From a checkpoint of a small transformer trained on Wikipedia.
Size: 6 heads of 64, vocabulary 2123.
Architecture: RMSNorm before each block, tied embeddings.
Training: a variant of Muon for these matrices, 668M tokens, 10196 steps.
MLP neurons of a small language model. Each row is named by its layer, matrix (down: output weights) and neuron, and shows model dimensions 0-127. Each number is 128 + 24 x the weight over its row's rms, rounded and kept within 0 to 255. Numbers have three digits each. A neuron's up and down rows have the sign that makes its largest values positive.
A block is one neuron, or neurons of one layer that tend to fire together. After each block is what it responds to, as a language model described it from the Wikipedia text at the highest values.

L4.down34:109142079075152145100077150138129138159142147140110116133125109154134111117128148144136111161175187149129147135126141111114122139124090129136156124136143138170101170108116104134137127108109100130123160141129135154125139090143099159152158155146104170127120157083151135131170165174094138113194119105144148106141079109165123137122127194102145131133091127119125108113163108094112116116099
L4.down48:108116139137129134093123129122111097181142121095118149123143134137099101087120095137103179114080161138089114149141135153110103186134090162140141148143133109147125096113117107146143123098101170112081127071111124137117142134126106126134113083150135081127105121164192138152103124118130160123099113118093132104129085176137157124190177111135152113106093127154129109156140115093073093153132
L4.down135:144125098107108082127126142173134140125106172096127107115103124166129150132136150154084173118100095114079149152162087119135104104108166087167115161141150112143167150092166190119123125128131106101139101099134138110100130124066154119121106144127125098151111091124121156143158160179136145120141176091108126126150125168105138091144143130124124104094106158110181151113143164159112098152109
L4.down156:124142147118118178141120173156131108134150157094092112132096114103113123078108119146090107115093153123114168125177096111135155125114114096122132129134163117138101153113179098108103136122121162103103135149130112134167133071175119128124130165112170146111119095128123147133150146168132105061107152135108172171105125133123151111116115129167182146089129099138117154112079178144177098157113
L4.down180:121154140156097142141100135110134122123143144136102157125116137104086163099131099162097166121086135079137159143132109119090127094117146126152136133110183110098164124124104156146104091116169154107106116156128204146105119086102138138130123127116116146110121108130132111107150160135150120133130146089149110133082137086158124068113103136121113115112161131146139118146137150154123172127187
L4.down201:152114119123148128096077148176153079121131088087139141113116089133115089125133110116139149163109101129133158129131111118140167132135125128074104154165099127123141149128122090086134108131165088117153146143111130119132105154100111092127134131108125187131124150109158151129170141119154105102123150166104125147086133129092100146098164104119105110126119074193108112108101097105126131164150
L4.down290:151123135166093159129124150151123137103121145117152096136125156109126075125145131113134114179156179118167132107131157102121096176097105127117099120088121136140088146118110148119148138123169149144167139140115110092113154127110115146126137085178150129106135103109085116149137134152193132119179077136133142120137111086078135126156111133135156098124145149171143143144090129109123126127140
L4.down312:110151126120132102126161137117115157124131107119138130153119124089145153096129131151158148115128102140103125098106099132106109122152171141135152150095157179094123138105089099156104135118133143128155153141139125165091107154115139120108102143078136173119175109169081163158123158110092161141135136094127107091103160079121118130116121101101071128133089146147152131109166122137100155136096
L4.down407:154140112108124134105122162102140157134103103096117127124176149119143150077140140125122141080138144082137140122099118126149167130116090124122139133114132100173097115113146135095124137168119153103144119125133127115133142153160141109109145133138151122112104089121158120127132122126168127106121126166106104168170140097113130109099099090111103101136104146093148171143086114163081118163128
L4.down855:119146120147099116135114141176128170127146110121142146143110124081108133125191125118118151130101075099128144079109095135134129136146105121163123074170123120113129092156152150153172187116114159141163140153211125099127148108139126150137109122143112146150144130142146145102110127124128135137135135107124169096155135126129160127096128123148132126116158117092119169177163135131116162111082
L4.down865:152076137107121138136109133171141139145118139107149133088116119098132126165176122102116165116117155134135116167117156104149089139134127113136096124133137141129083140138125120127090156154139145154071113162144107153103100135124131131137113071138059140123133135118137093153123174090098118109107135144071122130195163081108156101122130090139141116111160109149174132132147117134176132135114
L4.down999:149121127085109137145122098150167120163101140103137155136098166124124136117091136120188132139132125105141127153132107147134099119149140165125172120164171135155144110101081139117117119130132145101132149132156100131150136155168116127122126160145111124140137116139113146148119109141110125161099129124098158143091126106109117102117114147141116163085102109135144103122058113118145136113177
L4.down1016:092130128134128100132110143160173177108121117117114116146074077103140113122110121127104152150128093107131098101168145129113116139139110140119100101135179129116148121121155157134138141118150126137163142092162135129100109137123116097168112183124108177158134134138127116112072097132169136103125135138126099138180133148095154141136107142137164175146163195134061162124151185106150149146141
L4.down1245:121143114160158148119125099101123127074170120115146104108124113124095180129108129119128177145150139121144155135121135159150117109151178134062143167149164138127145093133134129140105112100114151092116155133110112066084150141142150137145137116132140145150101124132181200130094140137158133075119130121128104111146104143167117150142143119207139098117121121149127157084127130098135169137094
L4.down1478:072142137126103134108155126173125133176113165097125105138121150094149136089157122122099109099145184122073147142120121141160145115126117153128073135139115093094173142110129125139133108116152140171145126161148150121109127147124092131068122139126136135160144119134128166122135116150124175137110123173161131160122128159097155131086129132116174137127112146114125129084155169161186129142151
L4.down1497:145124138135115121126129111132117133126113145103137140132122137123109128097094132135135113142165157150107140130116128142100149104123149169116121119137152087109133144141138123116135175153174106105119124081109122132091116151158140137111156173111107109143120128134119138187116138144137117082115151168115095108140106108121152123124124125088121120116133118089090156177152166177160147158109
Description: Personal and possessive pronouns

L4.down1:159129117124153131128167120113091147124127127143148099120114136145140131098108152164148117121129130161134097092138154126141107119152160114128170132151102094159070164111131092132120167135083082095135115146127141104119144172138124153131111142158154132143137175109112136136137116121108112155144100147119075121127157130107116098177115122186121149124102131081131114138131094110156157094152
L4.down223:118180165143138083120146113126161145096145115098114098115155102171177124095105119108105080115129112136103130065099162179157132115148147116137112098129111142090131141130169149160120133089120123119134102119082116120142140121147142085141144146098139095149152167122100168132129089146122163112160142145141105164106125144116155118119143110143162137112132113117163105109121128112132109081136
L4.down303:125166155131114135165128125120129129128168143116130110123152138087092152124087160126132130136121148139132171075122142155136137149163122163136131126120111147113123110122158132117105109114110127142134123172092127147125134146117140134104184135067148124101153112158129182102119134142146155141135148142100143110158129139120113165127085134128142114147160169112136125134141123127129157153090
L4.down319:130113137153131134117148113105145132118123115138078109167099149170152132131140120131079138132131111151124169134150127107143108111110126143078088160133089110120144102164123129176123130151096129151140144116119140081165111157144086092099127141109130104110119118114118109128121121126112155124080112102139093104153111090153141171147082146153186117127142086147135123168131068164114132145147
L4.down353:106117167165113161161121122128166147118155163152118100136130152094147102123163154107141103146147139126115123148108161101111094125175109154106125116121088179127127140149151120141094110101133144136142077132153131156087130132083131097148131072134090105169167110072145130148161099136138139096106113113116172104100128112126121064126153171139154125134138116134113150126114115142118115127149
L4.down357:162121129138127111096175076123156087101180122164154126151145105158127152106143137123103147115141146129160146098099111153100113141121128082147109150105116159141122109101162124135179152157162136163093125136136136116121132109156100142103128136146113158102139145131137170107129117163160076080104150106124090114096103145149104114192131125116145132117104116140137135094156139151093115097101
L4.down631:121080113124138158125141156111116158139137106108093072162134104094138153125071114089126132081111132163134133088108098119099117086156156120144121097154161129147143107132131167147085159117118107145098134123129129142125128108141120116099130146153138150138144143092168108123128118120112148124123136129123108160127119134117163134162155087122121064124111150130116118096130150150138091127112
L4.down795:136176131149090140152153120144120113143153139133169156156155139153110117095128116169124154086095105105127161121113158150148072130157130148102149110121101113126128132140118096177167164130120145106127106100126146060150160118097137130140126073095144129110166147089111126169154108141131177154146095103116087134121130082152163099122127151141124114133137142113144116164126131136173147113126
L4.down815:102166128099163081115119122058119112137109151118156097149105143097104087105174136134111145100149084146149080135090102116101113126106153101107092140122138132094104126099118135136131094127154144135087200089081109140103137141106100120125130103085150104077099155134131082138122111122169111126144129116085102154097145141106160165145135123128152109097140138117087100146146161101114147138097
L4.down1009:137190141100165102124167144143130132129160138113152099174187082133138129131095152155202153152122173119128124126128080159154135148127150183077137180111153110137125131110131121147095151136088123153141147103158145104197121145135161150125131129109137156133147118103084116106119177112131102117130102131119138081106134104158129114120122146132130100097090104154154106122139110150133097179082
L4.down1050:144154111119148141120119118144151102131151168088132102169154116086122143104110100146156130131123121108094118125164145156097126117092122144135122150140145113117128161114165100147152076137110125104087132129121114164172102126097133150071157159135090157090121177132153155112106118098129113109099110131077098155114125108134179116107137123130204128142162131121131114140075093125157142156116
L4.down1162:148114147116124070140191158132102113093169102070119145169127134080120128127107101169113130125118115109133124175143150174149128125119127120158146146102144105126102133088147149158114132101147126102127122098097111132124121119105151081150118120097150131100164162123116147118129118144115156134147119075188140169100159096106137143112092134165147143152104107103122145097138153161104161096146
L4.down1274:160110059108078127137150096186134145103117141128111136115103164175122114105136095143130082116152137145119107162090098122155145113144121138076156104178146128103140107115148092181140141126113136132072081128144105126137153153117097080131086108171115125117147101134124073145128096130106126151153125109104116162125138126091131140133173092143100151134158123114112117099137174129131127098137
L4.down1300:133136140136130158166140126145122125111140108139120107191150139154136142117124109125103170093123156123098131118146108112114101123127101140107100144130127133123132159146122156178172183095115146144111163147111126109176109108166125132130175138099107089139119123110116039126078065111114077146115117113155117144116141124140190130135139127156104111112128173106129165144160106133164112112107
L4.down1421:151087143122130098116109150109104138130161108125160082143119135159089116147157150132111119110163099132137122138088136148135153093115172113117106149106149135118085117115139113102140129133099138114118153069176134115138110124101102140089103077109122158156092136155111110155119136099133146154160118094122155105131126091118139166098143122142117139115156158143135134108098110126128132157116
L4.down1525:115117145125140112100123102110143108143115121086141047129132108055110144159115170166146106124128184090082144147107117117053131132113098121161112132134126125088094171138118121131108160161110141150111130150146076142143074144115091137126112122164141150120102159117150094128129144125109178115124117142149141083079179122107102127131138157165141065114152135144098155110146123108139182165098
Description: Section heading closers

L4.down147:155160143102117120095092123129111171080147156124164124151129147138141153147107084129094153103160166077117065154131102116114180142136150086139104141144097137144115147097123110142153153128123102124136124107115104118156113142130114139144202138144090122097097133125143100112151108130121085139100109136110131137130150088078155117154119103134102150123114136134140140178128140090115137126061
L4.down177:123161136104124132145139142098095132140133117144144183133091135110147153161152157125131125148117104131145147084149143117142114135196142140122158117110115108159087126128132100144156146094142134115145130125084127142115141124128122114120107125134094135097124082072120130170112129110153102167105115146112106123095121159118102093107144076099142114135126157120170108138098101105163150102071
L4.down241:139121150126111093123079112111137103108165144117187104114103108159149066156066117163133083114105130132165116124143139138104158131150112100100134113135147112131128152105131109153177198124105142138145150134137130150144142140092090172135118113136111173128099119145104105136131117118157107115072096127143108139090159116124134166160110134119089149090126164151094132153144153129147131108160
L4.down306:135151124115140098093144091104164134143130163122171132138101120134119105080120135098081124170142114103155138160104135128150063158095148136119134146132174069114112148131146135143155126110115142113137159158189119087124159122128140135141134077114114166139116137124153139134154127110136127142103152166151152120067103102154112114102131168104117154112164160111127164130138119137149129153130
L4.down354:130160139086132114116107085141123111116105090125180102121141135116096133157138136159073129109142111139150115144075156140161128154109154144141118141120140101151180106103159134103102125092113138121113101190121123107117104114127162192150102095111140163085084122114169097118114091166081096123105094133141142129119124133109150167163146141127139142121181120144129152119173123140113118180132
L4.down513:140168091107129118145113171118132124146120134120084110107121111108084157180155146110176142100146148121136145137196121126118141154145119143123160096112103092161143145134133137131133149140137098127132146106117132144141145159155125146104137132097142118124121092160138158172145115119165118167092137124114117139079146155107125124098093107128126139140125151065106103122127116138136134127129
L4.down642:112099121128135101136168122138122125147057118078126132098112111136119112129101143081068118125117130169109058163097148143124135168089146108152086166118104111071141131115131164071124120127129116129149080120143124149162070130128111113143118099106121135140138136128142140141118126158151140130097133113124142136106122111100151110162167114100147084118152140130115131154090117117100124149127
L4.down768:101081139152100101137133131153096174149101142101122120150144116116110135111112162190092104128090146125108125147087125113129163149154122183119106146111126130147120108136120133146112127168108082103166123144113137133144094095119150151121147078161150131071128137154115178173094129152127121122150091125133107114139159126137091146124119166137119122118170160099161094116136118168120109145168
L4.down899:155153170112116133137123151124141157111139129110129131133139075121134137154110128096118132114128121135115131121142125108172116101143166154080129162111125139158122124116169093121157188142140137099115158128093145146086195174154110089113144132109124102114135135112100131185099139121134129146086100140118145090113146145126095167164121112098099147161141102172108133124113145148097075137112
L4.down905:130109111111116111129140133094126147111109110153138113135153112134124129119119123143106115139121100166143117146101111173178120149132158142131110187107126120108139129151145115139138153136084112142150092099169103166117127106138112115133116173099108095130147111137130123175122159156110139163135110092108135142131157139114142119121142073103101118181128120155119113160133148124120131103101
L4.down929:134103145124147113148150119090122122098110107129111149118102121099153156110138095153096119105115097108128143139157146167101146132120120116142117107150130155148119128137116167120101136154123112162143166154087081146128112111120136120116101131174116188102141143130147170119145138121139159160151130166173133139070151129110147157114132124141128085095109101091112116117070141083110142141143
L4.down990:109161160128104136149140115078142098127123152153117109111171114105114142156111126116114100121154162128106116103120133169137147126098114133131162137130136117113162131162102176103116103133127150135117093166126116094112108121125121111119143105092104153154118110092132110122114146120103097158132219147145148097157139099136096124170133129122116133133150119163149144126130123118124145152179
L4.down1103:106107159122110164115126145160176175121112128124135129149113134122142117200147161127083128150139115127111117129153107109167149153148150123115132125139150151150136128114124139089155164122143093132142113118087083111085141148132083133129105103147118123108135134092106109141105129123141128165115121135137141133154142141173075135157082131116166098117136101149104143138113143114137111138117
L4.down1241:123092124142147127133121106134110181099104130119137142146142143091124120134157072099123140133132099115101073115131137089158166090146105147140105125118123107081115144114167141152114142106093100124095126136113086119071131148084127096149140153104092126088145103157086099134132152073090152130095121080164152166120100118140173127139148141144145122099166086125142172119099125098126079145137
L4.down1331:158151094137134140115106109179082114183141134118137148131118133160103129143120119144058111102143096118161114112124166121184123112117129123143096145185134100106132100123128131157105111123108121117119128154170131163132143107134131173097142103113145137092108099097122097178147141124079084136110126151133109146161157128126156180148121159098146137117151137160128145115159127126141102109145
L4.down1389:165150089093153118110171115154134105147126117164102101158093114139097124132149130113073094094127126074139123094141105123152115095175123151162116115133152145133147158149141081126129105104096143123140123131121134144145153142114105141114186139122173160145098140102081120144150110134113120134108124144100123164127124139087103122096110197154130121164086150129090139169133117112133133151095
Description: Sports competition terms

L2.down462:141113146130130167112097072151103112124085140118099126124148130153136142128138155135136185140120142086122146145144139129164118144127154161101066148134141119093136147121090146162174148128185157099161180118143136143139100096111171101121136110144101152101144121111119185119149124137127140122093139133154139140093149127119129146101101137147144125117122132174102158167112120112163116145139
L2.down740:137166146110149170106114140099133086120090132096105124102139123155136144091135136119087125154115182099090151138155171116140122139132146126158130149142135059090126102120141091107103121098137145143133136139159125067121093106170095142134105127108132160103160134100104157110159132085138126120155141188144094126105170092088095107086138114115133099122140115145169156170126117135133133102132
L2.down908:089147118184099122157112183131109121131160131118148145147110110114174127111100136107105094101101105103123114104120166114159112167138099146120121157092080187136105152121149111108130101114124128104119143158091188155108112100149114121111113116172106149141102110134095093091111093116137122071115081047116144102091095175170136093118129162105122151102118127128124138112136120113104133124165
L2.down988:141117188151140140139127109155129122104158152114119131141115135100121168136144168110121124131139151118118167121100138114140140092102107150138092123128123129074174150173113134131125143135119108116104176145165141113146145124166107118107150130117136121198122137189137117141120068138150092136129127112166174114163114107077084128101148111146142100113143178091117155150095139135184137132135
Description: Subject pronouns in clauses

L2.down46:126145062112123146154125090106125150166146117169146131129104132156152157087103154140133135116104104117158100139160132135134131191122127114105124116132098117150120134057115180124129154146148118150090114153148093156076131145112136162170116134160150119131109139122114139109147149084104159140127160171118124112112123075178125167094171130102114121090124094141149169112153127115084120138157
L2.down169:170117114106127139105108129135157091122153144151127179130158119137120181137095131143139146129082159122116127103136158140117123141125121114114129142164108136156092142161141147103122126124147093143105123154111209119123117141099115117139075141180155127104150183097139155148125132143163143113155147114129172116094124135137154138114116081076131133105118106133149177131165153088117155132147
L2.down350:118124184120108097139137082133130086129147133157092124082120134087083118153097110115143105184149109094119133126133101106163138132168133123161134120143123098125133134163146145137131127129146131071121138128146104132117139114134115133133144137145137125110148096143133140160114098116140142146137178085081157135085173162129117159133106118117101151108151125127141143137102154154142136153104
L2.down682:080130122147146121093113096130106151167110076131121155141122132130158143151127081106154096162120121153098129131144121149145131121139147163160103159115062145147103085127153140154105150151122123125152160119140084125123153161089200157113148129163136114147155101108147118110153131132093182108086132130119109134105107124096135139147162089102102176111118118107134118087152118083087167076087
Description: Section heading closers

L2.down700:131147097115135126124110080142140114150140133161123139141127140132114142140126130184150136105102120107180095132119137134082135193113130119099143094171120144127166131105106103131133085139113098126120116077114135095111141124141114104144141119117146113169111164070100151103157123156094117100127142093095123108110162158107154095113102199147163126146158122080128098146160123118126135124115
L2.down790:159145102124144154145154127149099144142189162145094132093140102114131135165149085128149128114112096144115096154193139117130080125104147108126104073123106132139121116140126158112136163119143133088091116103082115097126147111158137138170155151124139118125110108102148133091101123117149156133097124128147096094139097147148172084107128149131125127129146140096133125147083151143077118148130
L2.down815:106140142170165112123160148135113127122176136118151130150134101127138138141134112145145123083108145126148140142166168103118115107191108113121124163123170140161155142145105089137133150134165142102089135143134161159140169145108120111108155131089122127127106115150133113131137126172153165127142113127171157111091147142059105160153099110167127104182067110123131163094145151103086152110116
L2.down949:123120153157144109125125103147141110138117149108120109157115180095104124166119087139133133105158120089110117154112157093150151109164158124114113113152117135178088170163130169114137098086115115162118091136096154123166131135131115088101121096108107084124125099132142130148143147123157111097089135115138114142122105125096174101116154113101098155126134122138107126120069150110112139120095
Description: Competition name endings

L4.down45:082112134090106112145152121131154132132128175165155131128141168082108132136174134102116091151134147130118140137136127162172123145137132152114164160152150106127130134119096120182135139117078164084122125127115083130138123151112132114113109124153114131129119097160177139114102140133084131139123138113158160148169125118132140087143148155147168137139143132109146109088146077122165109123108
L4.down61:089131132118133135137088127117129116103104148113091125141104137167130103107140102093149137146125132126150115145164146082171126131116106122116149154107125132158141122121116151119069119171097176106107137100124107115125197142121142092105109161110123143135160134174088098125120070078168171156141185149134137152140105128165142162120108119179130129170106177130185148144162099114130115090119
L4.down95:084080150121156116150106126077147162137119121136101092100149134109081158147106144112125125144127131141135131120135112109135093152105127096128098157130110110140153128138167123131131156141094123125168104170168098154060109137133126185136122201170127117103134107171099139127107137110125098119172121180117169185090134142105119122116152105140159152178113111132109111094115147107142084124128
L4.down103:133109143107146143114117104091127090106160112144155164145102186128152139092181148181137110120106134122130077153119117078132108138132118118127098125109120168110123112108136138139123144124099098151106153086140108123131118160100106118107156107145144153132173157124170156130107146130143168163126135094108115149115117158157087142086152111077122158163141164181175083129154123110158134151131
L4.down143:101148149103175113168062117130133127155153137105145149131130106125176108150158106131130144093114132110121096138099123122129140106148120140114122128135134124136106125120107091144142147119122147138150115177104133120146115107142100156136111140124130113151098119118126100106131130140148069151133120127105202134091127114147110139155129148110110107138132114116107110153152153110100103183122
L4.down206:153121127132146093117065108175133141130124131146099128127109128168125129113088138132101117074152134085126147165136116151136125133110146100104101115148121133122093120145089124111147169107142100159129151099113117130101125101179182113118094110130126168169075116164153122137150065153147117145148135167088139100153126153147093115121146105130143116108089134140116134164150123129151087141127
L4.down350:121172148093116118148133137128110151140131141121142150123131141119125130147104125104159160075155119116089124146106158136137109130116139081119112139138114194103116127108113094104135142163141144151117163127182067081084119147107123103107145122082143127128135101130180137112129163151132132138145081150132130136115115126113132120157157135140149170137151187137067148104127148139155095113105
L4.down404:132110126146145159121187121088115128117118136081109114129121119147077156134104123118119122094103063135119130094099135138121190105171123149136111185122133146130119120138115093186151120130174137137110103116128110140144147093129141119114119097129131157111090125143174100160170088125150149141093159151107157123158101111104144104143087124154121134100148133099099156138101141149145079122099
L4.down510:110135159105151102138144145120117160171140134150138115130138106098164145188117164140087088111130130125131136112089095102102147157141132142159142153097112129096110088112141096135144160148105107147135058111074142130107118125128129120095120139134121145159160154162156084108129190141086145127126136138154107164123117162160112124082170145113133101090136139092149142145147142140163107149133
L4.down633:112113114075134079170099165125091160127072125144105178127108167132124107091096158174134110113148132134124128151131183147135148145124117097071111141184113126116097146124106138085137153149147124148136121139096173136156139097141137127152120138124111131119134122123130146157136106112157141101182115150103105143151114150091109108155144139143131145090116121196122114154124145159120131130075
L4.down691:118148136096093126107140152125095120130103139165125105132147147134109156131138148096109112161108148174159129117157124157168115186106134123157116165142109151099150157096105134130079171154067149123197146160073119115120128145136141137149115116116176125073152095141132133119172133093122093148129103139159113117128152150129142111158107086145140146095105133120150146140087107123075131140125
L4.down871:115155118182109134131149134062105139090111094101124196161153118120109125162106148127122159103106081141171145068125141120184155132149143150121112136124054076142153145149109131129124140147107094119107104121133122186093091100120147096146151131070128107173132094130114162124141132114154157165122098125090140105156102139111123144126105122128121113144144162163105114132148109162073150094085
L4.down908:146163200201071129094096098134137156091122161094093097136132121139093109133100079102144153110119154110168126106124122118117129129137139103131109111128118127128072111126116123132110174118136114083167140075107142124108140149154139090133128172154144176162156144148151151118132129096137147139102118101125093144124148129149103145162136162126123126172141154105098117143151128160125143148122
L4.down1121:155126156122108116105111109162128139069141146140142111102133166131163134096121136133161135167124141081080087135136113136146142125095154159141144088149112166118135113128098160090130159130165100140112118113100098107111083135083162127093101127156132107101122124094114085137134163088151110191085127097144130165131112104124126153094113141148067163104147123144140152128168133115123133154142
L4.down1365:113057149146125140129145109104151092125169143124137147107112148113154138123138134152144113087081131144128112078098153138175116105128131182119153113103146136132117100128125134124104107145155138120103114139098127122088131135112152124130153119100163120129134109146109107125167127105108137088095099144188146112098101152157139136103171165145111147129111109123156078116155128120115104119111
L4.down1469:071134156143123115087083133094125162112161132175107136125132124164155159132146141088156149103140152093142111131141150109164081132118140130136117100123121153111118118132121127138167117132112090093177117103134138086130154118144144125126155125106154113162126145153153136099114100106136081113129094178144148087145129118159159102146127147131106159136098108090170131143175176080123080122116
Description: Table header row end

L2.down114:143136129139135123107105149097098141112081126132108125079110154158078105113167152111117152132131144156143121146132152124100088157135158146109135105146096136111109093128139109143154157111112112121145166140100146134130102157097153163119077182157120146120130071187132148130100122132117132143113130066098142128108110101117121104114179137081133153134103111098111160096118102119086122114130
L2.down145:115125160093144075141148131158132170069123077118154121129099126148145148104103104110132114134075101110147151148116157154123146122119166141106113153112083117143088133124092142159126141144085134102127115100149110167129137113136155137137165103117147146122138150141127149130096138137153125131133179133158170151084122123143147135141126152171092142146106153119134117115135136178142126156103
L2.down562:095145097135131132123139097136112104144119208116141140137099195097080166156132153131141138133115154156121131156131081124162122163107151118162113154130105144130130126135135135142121149123113124166082140149108136099087126126079100152172127071091114118154095141102142146121132125112112136130112156128158132120101116121167106143136114137136147124127135126140100117149113100130114131120177
L2.down735:150081151157146123146125107143146129113081116087099133114066110114117147133099094087126126116094107157154096135172129149149130173132126112145096106119094158102148129122099164143120166129124128070128116135108151133153184180091110096165101106119117144113134105161092177112130107118139186149109137153119118132141119116157102104121161108141114120098121094183136119162132056115146130147149
Description: Table row line breaks

L5.down677:105136121108179136114163101149119120124139133150144101091132120167109156116128107114139126153109120095118104116147123115084107110136100126128143134100161112092112174125160125141158161132071108111141156151128158107158116136090103151148127159136120149122144101090087130130140146131122109129103129107140054110152132108128148159147093101139152145127080119140136136140110144098128155167092
Description: Section-heading closing markers

L5.down160:151104093135144145103102161099093103116086132113128138165128113068163124118143099122108112130131131148134132154127176151104130148104150133169107106196134142138157189172113151128180108102122133104115091135098139066134111131152101144115162123171150105131121128159112137147110161149117126101141108111164157135119158152137125109168126102103150127148116160145092132081137123142149133127124
Description: Table row ends, mid-word pieces